config = dict(
    num_hidden_layers=10,
    hidden_size=384,
    num_attention_heads=3,
    num_key_value_heads=3,
    head_dim=128,
    intermediate_size=1024,
    vocab_size=6798,
    hidden_act='swiglu',
    norm='rmsnorm',
    norm_place='pre',
    norm_eps=1e-06,
    positions='rope',
    rope_theta=34000.0,
    rope_fraction=1.0,
    qk_norm=False,
    attn_scale=0.0884,
    bias='none',
    tie_word_embeddings=False,
    parallel_block=False,
    init='normal',
    init_std_qkv=0.0297,
    init_std_o=0.00664,
    init_std_up=0.0297,
    init_std_down=0.00406,
    optimizer='adamw',
    learning_rate=0.00136,
    lr_mult_qkv=0.5,
    lr_mult_up=0.726,
    beta1=0.9,
    beta2=0.99,
    lr_head=0.00511,
    max_grad_norm=0.5,
    warmup_steps=206,
    schedule='wsd',
    decay_fraction=0.596,
    decay_shape='linear',
    final_lr_fraction=0.0,
    batch_tokens=65536,
    max_seq_len=1024,
    doc_mask=True,
    train_tokens=410600000,
    max_steps=6266,
    dataset='wikipedia_en',
)
MLP neurons of a small language model. Each row is named by its layer, matrix (down: output weights) and neuron, and shows model dimensions 0-127. Each number is 200 + 40 x the weight over its row's rms, rounded and kept within 0 to 999. A neuron's up and down rows have the sign that makes its largest values positive.
A block is one neuron, or neurons of one layer that tend to fire together. After each block is what it responds to, as a language model described it from the Wikipedia text at the highest values.

L4.down195,242,127,193,196,211,155,262,204,183,189,216,233,210,223,213,191,207,178,278,187,133,184,128,233,248,186,129,208,213,174,200,256,141,208,198,293,230,226,213,118,214,200,210,187,185,191,216,188,241,244,175,184,279,208,199,186,198,143,136,160,137,196,238,197,203,201,251,247,246,249,222,210,236,137,231,181,162,184,188,234,128,234,167,192,241,208,163,169,285,178,248,193,198,262,248,124,262,195,187,88,182,199,178,192,202,171,121,195,162,194,264,256,230,217,128,209,193,267,176,183,191,189,150,205,231,169,146,205
L4.down266,179,167,268,254,251,164,230,209,235,271,190,284,231,209,141,255,183,178,204,172,196,218,253,278,222,202,194,160,185,223,253,186,194,178,199,210,220,231,208,165,143,146,213,133,248,213,211,172,237,231,185,170,172,209,224,233,202,259,194,231,220,220,210,261,111,176,158,148,144,208,288,131,239,211,178,177,210,216,174,239,170,167,212,244,247,97,203,193,203,199,228,150,259,200,297,194,159,172,188,162,240,257,219,187,179,170,242,185,233,200,254,175,217,171,156,270,197,181,214,219,165,220,263,172,188,154,210,273
L4.down293,202,218,89,196,142,151,255,200,182,194,182,235,148,178,266,214,186,216,337,178,241,137,215,158,185,251,204,185,261,197,195,194,151,189,143,171,219,203,208,191,215,207,245,185,216,239,219,171,218,235,194,183,216,193,230,226,269,233,158,266,218,193,122,229,205,264,287,177,121,190,262,212,236,209,202,257,206,203,215,262,269,192,188,185,248,132,245,204,165,175,201,221,224,172,221,186,192,156,157,141,215,223,194,200,200,160,176,215,229,316,115,233,151,212,240,217,170,230,155,212,261,236,211,178,215,217,244,231
L4.down295,129,249,190,264,202,196,179,223,217,248,111,133,222,186,193,181,212,161,144,281,198,234,183,243,199,221,141,153,188,180,179,223,125,185,249,255,205,127,223,150,225,191,224,277,265,138,228,198,177,261,205,223,214,198,161,218,244,161,156,166,122,166,160,197,261,209,150,201,182,147,196,199,221,171,165,206,135,239,232,213,229,162,234,239,246,144,204,196,246,172,271,205,156,165,186,160,166,234,198,131,234,200,191,156,191,227,192,264,173,217,190,179,203,199,223,195,236,206,146,209,169,221,190,211,162,185,161,268
L4.down547,172,100,266,244,263,221,222,171,249,209,204,172,191,176,209,267,257,194,221,183,185,227,185,186,149,248,211,238,244,191,233,106,210,187,177,215,153,197,153,148,189,183,190,188,154,160,218,239,247,231,203,199,162,232,143,205,233,162,146,192,213,142,213,227,230,244,249,210,164,275,260,203,201,198,186,208,233,159,238,257,186,163,182,148,181,239,194,188,184,201,233,216,204,222,287,141,176,259,277,173,167,158,173,184,105,158,223,182,172,167,296,202,195,208,153,181,182,231,88,89,224,187,240,167,172,209,208,162
L4.down597,276,236,160,243,195,217,138,215,251,280,279,258,229,191,138,99,193,202,100,150,169,234,244,174,263,156,148,257,162,122,187,227,247,184,240,162,157,182,214,224,190,194,195,187,269,196,227,162,280,305,207,171,195,233,266,175,196,131,223,251,238,162,242,236,247,216,174,200,186,115,210,175,259,220,220,235,192,164,207,105,218,167,206,139,243,269,187,184,222,233,260,254,235,209,108,206,151,214,188,213,173,201,220,256,261,172,194,178,217,198,203,170,207,239,225,158,171,253,249,302,76,201,164,201,229,186,141,232
L4.down647,221,131,262,173,217,292,267,183,233,154,183,169,113,190,162,254,197,207,95,267,149,232,271,228,187,194,272,202,190,173,208,170,180,208,206,163,210,171,228,186,252,252,286,274,203,132,255,170,183,233,198,184,134,190,163,254,195,260,133,208,145,177,246,236,298,165,232,231,231,199,240,214,184,203,167,192,113,138,270,170,158,163,242,212,209,255,223,170,208,207,171,210,194,203,226,211,222,187,230,224,190,261,222,186,167,208,177,194,211,175,256,144,145,196,200,220,215,167,199,279,204,193,202,217,250,164,192,203
L4.down868,158,249,165,227,150,230,247,212,250,208,313,126,194,204,292,142,243,134,141,198,119,203,159,220,216,155,182,242,213,182,239,271,223,174,226,233,211,126,176,217,142,147,217,229,174,154,192,240,254,177,187,275,213,209,242,204,173,171,147,222,199,202,237,149,182,182,221,256,134,188,241,155,213,212,218,199,122,129,253,241,231,161,235,236,205,190,177,223,167,291,265,227,243,232,178,218,158,133,184,159,176,175,258,185,189,224,226,227,251,199,279,176,216,265,214,160,179,248,178,189,208,232,167,205,200,172,178,143
St. abbreviation period. Mainly the period after St in place and saint names (St. Agnes, St. Paul, St. Joseph's); more weakly, other abbreviation pieces (U.S., Mrs, FDA), colons after list labels, and mid-word pieces of names.

L3.down18,282,213,207,162,161,304,225,197,130,292,154,192,234,112,137,241,196,258,233,206,243,170,243,236,189,213,212,132,190,168,241,201,171,192,205,175,141,178,308,144,236,179,136,179,206,273,196,176,225,219,188,242,193,194,239,107,198,195,220,213,235,188,228,184,184,191,205,136,223,174,144,183,209,205,232,215,145,252,235,192,168,188,274,112,197,281,283,171,197,182,191,191,252,176,253,253,182,313,151,196,152,227,238,262,189,208,172,213,255,265,235,244,201,127,208,172,216,307,230,141,218,238,287,213,215,182,197,263
L3.down45,253,234,171,236,210,288,260,199,232,249,172,135,145,151,233,208,135,182,202,214,229,164,232,158,239,191,254,157,176,219,167,206,225,261,163,162,144,214,179,312,155,191,184,184,141,196,222,216,205,275,221,233,201,215,110,235,216,195,219,164,238,223,199,155,228,285,178,182,198,205,163,212,184,185,166,237,202,206,169,204,149,260,236,178,183,232,204,245,213,184,251,225,167,212,219,181,258,226,241,258,194,133,196,164,226,144,235,185,252,141,190,197,201,220,175,209,169,189,221,178,237,234,232,161,183,210,173,149
L3.down147,167,276,170,251,141,101,209,202,124,199,202,185,234,192,160,199,198,112,332,230,222,171,188,180,247,196,234,160,227,224,194,228,219,170,147,143,167,193,190,249,199,217,188,185,160,198,200,215,210,192,177,219,181,234,240,168,210,214,205,199,256,303,95,273,221,259,256,183,145,216,221,114,231,209,171,249,203,232,253,238,254,178,219,198,175,142,228,233,225,218,180,131,197,165,204,187,283,197,257,188,129,209,161,233,246,138,197,202,237,251,159,158,186,195,195,188,175,220,175,235,141,203,209,181,224,170,245,174
L3.down533,154,169,212,247,186,191,229,126,134,178,255,207,217,179,276,170,238,154,215,163,194,208,185,165,243,209,147,174,183,169,196,162,200,244,271,209,185,155,266,201,216,241,215,196,209,164,163,207,200,289,259,279,218,255,194,141,287,173,139,180,193,229,238,203,144,251,154,156,227,179,222,217,209,164,219,220,168,165,210,202,272,233,221,223,202,201,201,257,223,195,183,216,174,236,136,168,148,244,158,263,149,158,224,180,201,153,189,258,228,214,244,213,167,125,195,179,209,214,201,235,202,183,114,221,203,225,217,117
L3.down725,146,208,256,162,203,246,185,180,205,133,162,227,187,254,149,114,207,180,202,185,214,222,246,208,215,190,146,247,262,204,180,271,122,217,155,160,127,192,168,289,125,167,214,176,258,250,190,228,220,208,204,228,161,219,257,190,204,191,223,195,219,272,267,158,237,177,153,189,181,216,158,175,188,131,227,162,207,185,79,202,181,213,242,154,196,217,168,167,181,182,263,237,160,159,156,200,237,193,225,205,283,210,274,321,134,210,231,264,86,301,206,238,153,201,210,209,218,213,195,189,190,187,179,284,186,205,114,278
L3.down991,218,298,169,271,227,168,223,198,203,203,124,157,171,207,230,202,186,199,127,229,228,322,210,271,213,231,250,170,208,152,169,205,249,171,293,207,248,225,239,278,169,203,247,176,275,241,231,167,191,218,183,257,234,234,235,255,254,253,239,203,204,285,151,183,253,240,101,180,185,244,168,135,235,187,139,189,181,281,235,154,171,255,123,182,195,163,257,252,227,243,251,223,277,117,124,249,119,170,266,186,207,189,170,161,196,213,196,171,243,227,159,186,185,142,154,200,201,206,219,207,184,221,207,272,185,197,203,176
L3.down1006,230,272,148,216,186,246,202,164,184,202,217,210,208,203,207,206,197,225,218,208,226,187,226,215,272,225,222,201,263,210,277,189,192,254,274,233,258,164,221,272,204,229,190,154,184,201,253,211,200,170,165,201,212,225,254,163,197,195,219,234,188,265,137,201,203,282,157,196,264,203,276,140,199,181,192,232,249,194,190,217,187,225,213,207,122,167,185,175,183,327,173,225,201,209,141,180,210,153,299,232,167,220,193,191,128,174,219,223,201,160,151,244,137,187,175,248,244,282,212,200,153,205,297,252,266,209,228,212
L3.down1023,211,256,203,202,175,237,260,177,228,198,172,249,143,215,197,253,189,155,197,145,172,177,201,219,227,247,229,156,198,175,115,216,151,200,164,207,242,200,232,311,184,117,191,193,226,234,188,195,254,172,265,203,265,237,228,246,250,169,179,257,219,271,206,202,170,176,124,138,198,180,158,176,181,182,160,257,185,270,195,245,180,257,186,203,148,164,235,194,205,197,222,223,226,151,177,158,203,203,180,243,232,132,225,252,137,136,210,190,243,143,193,176,194,194,218,219,126,161,192,159,121,107,235,211,168,245,220,224
Passive past participles. Past participles after forms of be (was, is, were, be), as in was founded, is located, were promoted, often ending a split word like handicapp-ed.

L4.down66,181,236,205,227,211,164,148,220,173,230,165,97,189,199,212,311,199,228,312,213,218,195,166,170,186,222,199,219,228,220,232,157,186,151,244,265,217,165,167,270,208,190,181,170,287,206,242,210,249,192,248,209,162,234,250,186,207,157,174,215,171,220,227,273,168,181,156,154,156,208,179,248,152,240,311,208,218,223,322,127,241,245,222,162,214,211,201,201,263,165,180,125,185,183,203,185,136,207,153,214,183,193,235,187,209,265,140,211,232,197,208,276,150,231,260,216,280,255,203,148,171,159,219,170,224,237,271,113
L4.down385,232,256,167,161,199,215,239,167,210,182,167,208,265,210,270,222,144,186,208,189,98,152,117,152,194,204,206,235,164,228,135,216,214,148,225,218,189,232,218,207,208,253,196,238,194,231,164,195,186,244,224,141,172,275,225,176,215,198,227,214,187,198,233,162,261,218,143,266,237,171,230,196,221,180,301,150,202,95,200,163,191,227,158,240,106,239,245,181,220,212,174,185,181,157,207,181,205,262,183,132,235,212,198,183,169,218,193,151,168,205,182,208,184,186,216,203,133,104,229,169,254,149,194,202,206,240,221,207
L4.down571,160,197,178,207,283,197,246,115,139,226,162,203,197,122,203,169,185,121,107,134,145,203,209,225,172,271,272,167,183,166,172,163,204,105,135,135,254,192,189,163,96,254,151,205,158,160,248,218,301,143,224,213,214,119,212,170,198,154,257,233,181,187,148,175,181,173,160,142,231,200,218,293,267,210,166,206,235,239,201,161,229,260,184,165,197,157,242,184,205,161,183,158,221,178,202,190,211,169,254,177,209,257,154,138,150,190,294,239,274,175,170,297,126,264,202,163,187,177,201,83,263,183,163,178,224,202,227,179
L4.down611,217,253,196,204,211,181,244,175,169,135,197,169,278,218,227,210,241,153,152,110,224,168,173,200,153,198,211,135,272,232,217,163,169,227,218,250,221,141,243,272,155,231,240,229,177,216,161,181,207,96,179,230,199,223,180,244,244,230,181,184,199,196,251,181,230,145,206,213,153,228,208,179,192,220,156,129,161,296,207,266,141,206,155,199,186,246,206,263,219,226,243,213,259,131,185,235,171,197,232,224,251,237,192,197,259,142,235,233,224,215,221,246,238,195,178,155,201,184,202,185,206,160,214,211,142,224,253,244
L4.down671,198,235,166,233,193,194,238,220,193,222,253,171,192,185,235,221,190,209,195,179,166,165,237,209,280,157,185,225,254,213,214,201,222,198,254,307,243,178,232,260,191,195,175,215,200,182,246,261,175,230,194,231,163,182,124,236,229,216,169,190,194,210,210,196,167,253,229,195,187,205,234,188,208,236,198,202,204,146,199,153,206,204,172,232,249,174,181,233,238,201,261,179,282,215,245,202,243,115,201,239,167,222,212,108,277,108,211,240,194,132,128,188,151,229,217,188,169,247,208,110,165,254,168,182,155,279,223,169
L4.down749,254,198,170,258,196,182,203,170,135,181,171,273,206,251,233,160,264,226,217,140,218,153,167,249,200,201,226,155,241,218,121,221,226,218,169,247,168,212,216,243,166,126,209,126,204,187,201,229,171,232,163,264,229,211,135,171,184,162,113,188,215,139,148,225,163,164,173,146,152,236,243,186,299,222,180,159,205,144,151,206,216,186,168,180,165,240,190,196,176,239,209,200,202,173,217,213,185,218,160,271,186,122,209,303,213,187,241,204,173,182,185,151,209,201,232,225,173,247,228,108,135,122,254,160,191,176,248,169
L4.down781,145,261,196,225,261,206,218,180,198,211,132,215,181,199,189,254,209,165,171,327,204,189,142,276,251,180,236,141,201,225,206,186,219,187,260,190,181,211,212,215,216,158,203,238,137,200,177,251,244,200,143,225,195,198,208,185,238,135,179,218,215,233,166,138,160,187,197,262,216,230,195,224,209,220,222,191,223,152,201,220,267,267,262,247,191,154,211,150,272,134,220,190,187,181,206,203,244,176,193,200,203,175,112,156,190,172,222,240,251,181,190,206,212,173,196,244,197,246,312,198,197,111,109,237,243,144,225,284
L4.down844,183,288,171,260,213,217,218,180,190,270,130,180,215,285,296,143,232,210,213,207,178,229,187,187,176,248,204,165,201,244,162,286,201,158,225,224,222,195,243,284,216,213,127,122,245,202,207,214,220,189,141,165,179,226,182,242,255,225,166,207,232,255,201,133,143,169,99,149,208,224,202,199,177,173,192,216,232,210,310,266,235,227,207,201,155,199,237,235,194,249,210,182,154,118,159,151,314,262,198,203,209,195,168,126,151,177,203,226,207,171,199,200,212,165,220,166,192,230,174,187,148,194,213,193,207,229,226,168
Passive past participles. Past participles or their final word pieces right after was, were or is in passive clauses, such as was pinned, were given, was bought, were called; weaker on other verb pieces.

L3.down150,242,195,148,135,100,211,226,196,223,124,215,242,223,265,236,214,168,216,276,176,88,197,202,176,201,221,149,224,224,215,209,171,250,201,234,229,223,178,220,248,176,176,235,208,150,197,168,193,255,231,202,257,200,229,221,215,247,210,135,165,203,195,209,201,168,294,231,186,163,154,228,193,216,162,204,298,214,276,216,278,236,229,157,260,230,165,248,191,177,293,188,165,195,137,187,187,201,121,276,203,232,210,211,219,155,203,207,235,290,279,215,169,192,235,159,106,129,233,231,225,239,211,182,163,210,220,151,236
L3.down176,192,282,180,147,166,222,199,210,125,149,213,262,228,258,172,154,175,219,268,132,148,154,129,223,236,222,229,248,234,216,216,182,226,196,158,188,161,173,178,245,201,185,238,192,202,170,223,290,167,213,254,236,253,232,184,249,210,208,108,195,176,205,190,223,229,184,166,188,218,220,147,230,222,177,133,219,165,169,227,128,188,224,114,224,219,243,234,183,217,248,236,167,230,117,138,144,182,208,246,145,209,183,219,195,210,120,240,218,200,153,253,171,200,252,238,132,205,184,228,194,165,180,157,168,146,222,198,205
L3.down235,185,176,195,234,150,181,249,169,173,107,186,180,287,222,196,194,133,182,152,186,158,178,266,209,184,185,270,244,251,213,160,171,213,192,141,214,181,188,132,185,197,199,195,152,267,219,171,252,138,202,264,265,217,203,157,185,161,107,115,214,183,227,147,208,247,198,202,232,137,230,197,261,143,144,177,229,223,173,166,224,188,172,191,163,156,218,233,192,197,197,221,272,279,230,99,90,192,157,248,183,280,162,225,196,239,178,265,141,195,175,242,260,148,126,231,221,206,237,161,166,255,225,137,218,200,173,168,238
L3.down515,164,199,191,191,233,255,199,194,117,224,209,203,213,305,225,227,174,202,239,156,259,222,193,209,197,238,218,235,181,221,165,211,174,186,266,234,265,261,251,248,158,146,155,137,198,227,174,229,187,173,197,164,206,170,217,222,192,122,269,139,249,259,129,205,235,223,146,171,192,166,221,274,141,205,189,246,181,229,260,198,176,224,266,231,209,160,180,194,192,224,194,91,231,197,132,147,237,210,143,187,194,196,242,250,220,196,245,144,199,153,204,231,188,153,246,186,255,210,241,160,167,231,255,217,212,100,197,149
L3.down901,140,212,208,212,122,204,211,235,180,232,209,213,249,108,272,235,156,202,129,177,171,138,216,241,272,229,238,158,253,329,212,240,209,206,200,221,262,245,163,188,185,200,217,215,248,241,137,237,222,241,138,231,219,171,155,201,116,134,207,212,177,229,212,215,162,140,208,219,237,179,190,245,200,146,224,282,244,189,225,233,187,155,278,165,214,234,159,181,261,123,281,199,148,205,180,218,210,159,226,238,288,178,191,208,179,197,229,206,172,134,248,182,233,187,200,219,198,220,143,178,226,180,229,195,200,181,239,243
L3.down923,138,237,194,210,149,199,236,152,152,143,168,279,193,208,227,172,180,192,234,183,139,211,234,201,187,195,198,258,185,215,213,90,137,192,204,157,192,159,186,247,160,132,252,140,236,288,170,164,194,212,273,181,183,233,201,195,139,272,225,176,202,198,178,216,287,192,254,155,195,131,222,217,191,230,208,196,177,172,178,189,193,189,221,157,245,149,226,255,258,186,232,233,185,207,262,236,122,108,223,183,173,226,149,249,231,277,242,211,215,198,237,195,217,201,214,235,288,224,197,132,199,205,252,116,264,252,215,240
L3.down958,231,270,200,224,161,180,243,256,200,230,194,165,179,160,196,239,252,197,237,173,290,186,193,136,224,231,209,216,196,191,204,166,222,151,175,225,152,175,181,353,219,217,270,158,161,181,243,198,261,153,209,254,209,171,185,187,155,157,173,188,213,196,240,223,190,186,175,169,169,174,280,164,260,204,198,148,220,245,203,211,144,164,206,228,240,131,177,176,220,188,253,262,155,161,234,161,241,213,279,192,263,156,260,262,218,163,185,153,155,136,217,201,172,136,176,158,314,175,206,155,118,130,229,208,256,209,223,220
L3.down984,232,209,196,192,167,219,253,174,210,263,185,214,192,164,183,224,213,205,216,170,200,187,180,246,235,141,297,179,263,282,189,181,172,153,190,180,183,168,114,146,169,211,158,141,227,153,239,156,180,157,150,249,237,205,187,242,101,161,119,176,185,195,240,227,201,189,260,271,258,183,263,164,207,159,179,218,225,214,152,299,103,106,185,177,191,202,182,233,174,187,237,145,179,209,196,182,195,147,273,201,177,220,194,223,242,261,252,225,176,144,260,168,294,199,196,195,217,236,204,142,217,123,170,188,242,211,169,253
East Asian name endings. Final syllable pieces of Chinese and Korean personal names (Wang Yue-gu, Lee Chul-seung, Dai Qing); weaker on country and nationality word endings like Japan, Russian, Tunisia.

L4.down265,212,114,203,169,181,209,217,211,214,204,268,189,201,100,186,169,182,186,274,163,184,203,279,227,103,152,245,232,190,203,258,203,181,182,203,222,215,159,160,187,175,225,239,181,205,194,196,218,227,210,251,152,245,212,152,265,198,201,254,223,152,199,177,229,206,191,208,215,253,191,219,198,166,209,218,128,218,338,231,255,207,166,172,183,191,183,236,155,176,223,226,212,100,247,230,117,234,206,201,281,202,209,142,161,207,192,175,201,231,203,234,222,203,195,261,192,171,178,141,99,224,197,165,174,188,206,120,143
L4.down269,218,161,225,217,255,229,217,191,240,229,178,239,164,192,247,214,189,263,152,209,172,237,130,118,162,260,182,218,140,218,170,195,221,155,112,163,165,219,178,141,233,193,271,227,250,201,243,202,220,280,210,271,238,308,181,157,200,214,187,192,212,244,180,188,285,209,152,239,244,218,182,194,236,236,223,245,164,185,211,144,209,170,128,200,103,229,115,158,223,210,193,191,223,173,213,222,239,190,188,208,196,197,186,298,222,178,208,184,139,200,205,169,251,256,190,229,212,216,170,230,169,145,184,213,201,203,313,122
L4.down421,182,271,219,227,150,163,246,221,228,221,167,221,255,174,216,127,152,245,251,187,139,243,189,242,219,243,274,171,227,202,230,227,203,211,248,250,254,177,152,235,222,306,258,231,192,174,221,256,260,211,222,217,191,132,172,203,186,284,201,185,226,209,197,276,261,227,289,168,198,147,153,215,223,219,143,200,158,210,185,160,188,250,156,236,177,165,133,209,221,226,255,260,182,189,89,157,230,197,134,212,173,229,206,250,269,209,188,231,198,276,236,202,194,229,191,165,198,197,198,90,201,136,180,204,207,289,219,180
L4.down615,204,255,158,145,150,204,181,236,199,175,140,132,122,197,149,147,161,286,195,189,172,203,173,150,249,223,141,253,185,176,197,201,172,193,196,157,225,170,114,216,169,247,265,140,231,242,220,204,191,169,197,247,192,154,140,145,234,239,142,193,251,130,162,123,183,205,199,192,186,224,174,187,175,274,160,172,253,200,135,114,207,160,117,286,203,137,263,224,204,203,236,195,140,282,106,145,181,182,286,160,247,222,235,231,224,166,151,249,214,154,243,266,165,244,188,168,212,207,194,202,248,179,202,148,187,183,221,191
L4.down788,204,237,228,155,182,206,189,176,184,229,203,250,227,265,187,200,177,204,185,210,241,188,248,176,213,190,228,205,181,233,239,206,231,216,168,226,144,83,207,240,179,274,167,197,141,217,157,256,216,184,218,208,235,224,104,160,278,175,182,179,154,170,169,228,242,177,210,255,175,241,190,220,146,138,221,180,148,170,198,206,183,188,140,197,151,200,230,210,217,177,251,205,188,148,177,177,253,238,232,183,198,105,204,171,197,123,231,201,260,244,275,175,279,235,204,146,193,194,200,207,237,113,170,219,187,175,234,177
L4.down791,162,225,248,317,215,173,225,305,229,284,245,170,156,233,274,145,276,191,112,175,231,261,192,176,175,209,178,236,216,271,211,230,248,196,179,184,130,153,159,236,152,243,171,226,217,235,224,196,152,227,147,280,123,186,153,178,210,249,146,256,210,243,211,181,245,194,232,197,197,214,207,234,181,229,234,205,241,125,208,154,180,212,225,201,226,173,191,200,129,276,204,195,299,203,213,203,201,147,178,204,215,218,127,221,198,176,271,206,167,168,226,186,170,154,192,209,145,148,217,213,263,116,179,204,200,269,269,138
L4.down928,156,235,162,180,219,190,223,118,135,178,147,103,205,182,174,155,245,252,183,213,110,107,201,223,195,199,191,156,221,191,212,198,158,260,209,164,205,185,188,195,174,216,237,290,214,180,142,270,259,139,199,230,267,232,191,221,153,205,186,149,198,232,236,151,223,157,202,217,213,240,210,241,252,200,209,113,223,275,139,200,145,262,188,247,140,129,200,157,304,236,153,233,268,201,178,193,182,176,247,153,200,197,226,158,201,273,214,188,181,249,235,118,170,187,262,151,235,220,162,165,254,195,212,211,181,162,186,174
L4.down953,198,227,242,179,154,123,272,199,201,210,200,240,216,177,268,165,187,244,300,225,167,236,225,240,201,168,220,212,293,153,157,158,216,153,107,129,231,203,137,204,98,257,266,192,245,255,201,280,200,216,188,295,248,173,186,256,102,169,186,161,222,207,210,213,249,160,177,288,223,205,230,207,146,185,180,228,196,159,172,221,165,233,180,197,194,194,173,207,194,184,189,220,246,176,269,138,169,164,176,95,165,187,157,233,228,235,192,200,209,202,256,104,183,239,190,140,154,221,222,155,319,193,164,109,274,187,201,152
Mid-name syllable fragments. Short vowel-led word pieces inside romanized East Asian personal names, often in tables, e.g. Hee in Kang Hee-chan, Jinpeng, Wo; also mid-word pieces elsewhere (dil-ig-ently, kid-n-aps).

L3.down84,205,295,161,229,160,228,194,174,269,180,249,146,217,240,251,230,168,148,208,230,240,171,174,188,214,206,149,185,154,257,253,167,187,215,273,218,217,160,177,285,252,208,254,224,200,152,176,189,140,208,215,239,153,86,172,213,241,190,141,199,116,286,225,172,151,183,212,253,226,211,186,182,230,216,158,199,181,249,237,201,203,199,216,277,226,190,231,190,199,139,268,170,215,167,218,170,225,236,244,200,247,221,173,145,160,121,227,208,201,183,184,154,161,189,229,221,126,207,168,214,177,152,142,182,290,198,206,229
L3.down107,205,181,219,187,166,196,190,190,205,221,264,158,234,189,201,166,216,216,165,164,149,200,172,211,194,170,183,177,218,208,202,271,179,183,262,231,237,233,212,184,204,135,227,229,203,212,241,227,229,245,214,192,261,250,275,234,267,137,198,192,190,221,167,174,232,167,237,222,166,315,198,92,188,139,193,214,197,189,204,213,200,167,106,190,195,221,156,182,233,145,264,202,246,187,183,218,215,174,306,115,193,191,131,186,236,209,169,264,183,131,277,255,184,260,238,210,200,226,250,178,221,209,169,266,239,216,167,234
L3.down164,224,185,212,193,196,127,209,160,200,220,248,187,208,202,178,240,224,118,173,221,213,189,212,230,278,217,231,236,197,186,138,151,210,181,224,223,180,160,242,178,200,173,244,140,206,242,145,197,187,221,267,269,214,213,145,173,253,215,171,157,124,199,232,189,237,246,247,208,224,230,201,172,247,185,208,192,124,222,203,200,170,176,109,235,175,215,184,151,202,202,212,131,227,157,218,136,213,178,198,242,228,158,236,169,246,145,279,244,207,208,167,127,239,217,172,168,230,219,163,126,145,178,263,266,235,210,292,221
L3.down292,209,150,205,187,199,218,148,215,165,218,134,149,191,212,230,107,145,181,199,227,174,233,180,174,160,157,237,217,183,213,219,161,158,202,269,199,226,249,140,244,228,204,224,107,196,211,231,220,193,201,202,173,152,168,199,187,170,181,254,229,209,218,151,177,208,170,146,232,178,213,194,214,227,196,191,170,102,181,250,146,277,227,203,150,262,254,211,206,245,167,178,169,293,220,188,232,195,149,156,186,140,254,231,187,239,209,113,211,145,188,236,138,122,176,160,203,125,225,247,160,213,184,239,202,221,233,288,201
L3.down498,214,163,218,215,164,263,164,228,164,288,306,177,163,200,179,152,197,257,176,202,158,129,138,235,203,213,202,220,211,195,235,232,201,222,247,217,181,254,186,152,159,162,274,223,282,246,166,209,252,266,145,197,210,236,195,187,248,209,188,286,199,163,236,151,205,175,186,215,204,223,224,185,170,261,159,247,205,272,209,109,272,215,220,195,197,224,184,230,154,186,228,162,153,273,118,169,292,290,185,127,220,240,222,223,183,229,162,256,199,244,211,196,262,213,190,206,229,164,210,234,170,275,169,280,231,190,220,237
L3.down577,235,305,305,263,84,174,178,320,176,169,208,196,160,207,160,208,166,211,133,212,266,238,174,186,209,196,229,171,169,218,202,159,124,184,236,218,171,208,188,275,220,163,180,115,166,246,220,200,202,192,187,168,168,227,149,240,208,138,218,184,167,212,203,177,207,215,206,275,239,208,174,185,231,168,206,195,144,203,223,152,184,159,198,267,200,248,155,165,205,187,201,241,246,148,174,200,232,187,290,230,235,202,267,158,237,189,214,171,174,158,240,171,177,174,261,274,214,182,229,245,185,138,150,240,129,195,229,240
L3.down743,154,197,108,182,187,195,166,169,218,202,199,128,167,190,184,162,155,190,168,187,159,247,216,230,137,265,70,200,211,150,254,207,240,188,256,250,210,225,126,184,249,176,212,138,267,241,229,176,269,186,203,209,226,211,196,215,162,283,270,204,235,192,217,225,192,153,244,174,201,176,233,224,193,275,237,194,177,189,215,170,185,187,212,159,117,217,168,246,231,185,142,195,248,151,136,256,195,256,208,196,191,186,185,170,258,180,174,221,204,221,95,246,151,177,292,158,179,147,288,186,238,239,227,230,156,245,209,228
L3.down811,165,222,189,193,252,226,140,185,228,218,284,222,226,170,212,250,224,181,269,172,181,177,212,189,188,182,220,191,176,199,202,196,190,198,253,169,195,185,177,192,195,244,184,149,180,259,212,262,151,278,254,230,161,208,188,245,187,172,218,222,224,160,211,250,164,181,195,234,190,173,239,184,198,118,237,266,240,219,319,123,198,224,110,216,163,220,240,168,183,213,235,157,181,172,219,159,247,229,254,203,226,274,224,182,225,238,197,137,206,177,205,172,250,239,161,186,222,188,167,212,168,245,195,260,144,310,264,292
Mid-word second fragments. Short word pieces (often le, or) split off right after an initial consonant fragment inside names or words, e.g. F-le-ck, f-le-ets, St-or-age.

L6.down182,194,252,199,211,285,258,190,211,205,233,152,159,178,217,171,247,168,267,235,242,224,147,224,177,214,122,224,180,159,193,125,162,222,136,195,167,197,185,199,330,182,294,226,145,225,182,263,186,207,221,255,206,244,215,104,198,121,164,111,175,173,199,242,211,255,194,167,204,167,218,178,212,220,198,221,144,231,235,244,200,207,187,291,161,193,234,172,172,263,154,203,251,321,156,143,159,216,152,148,207,231,167,250,162,223,190,238,205,147,137,223,196,200,171,230,285,195,179,212,187,198,223,286,185,192,158,228,165
Nationality adjectives. Nationality or demonym adjectives, often split endings like -ian, -ese, placed before a person's or work's description, e.g. American pop band, Croatian footballer, Welsh singer.

L6.down853,208,251,133,233,199,269,236,242,234,181,189,214,155,214,232,235,234,216,245,204,186,188,128,181,204,230,257,196,264,217,148,216,182,164,191,176,205,170,146,241,145,239,209,135,208,154,226,212,202,159,220,188,213,208,224,207,230,243,183,196,173,195,187,199,242,265,164,229,197,185,152,152,233,175,188,153,119,229,254,220,245,218,201,157,169,224,194,275,188,237,210,159,203,182,184,194,131,165,196,213,171,191,263,330,177,231,191,169,143,214,201,169,171,196,134,230,213,161,174,150,169,225,219,235,174,200,245,169
Language slot, participle endings. Strongest on the colon after Language in film infobox lists and on ak completing speak; also on word-final pieces of passive participles before by, in or to, such as held, employed, taken.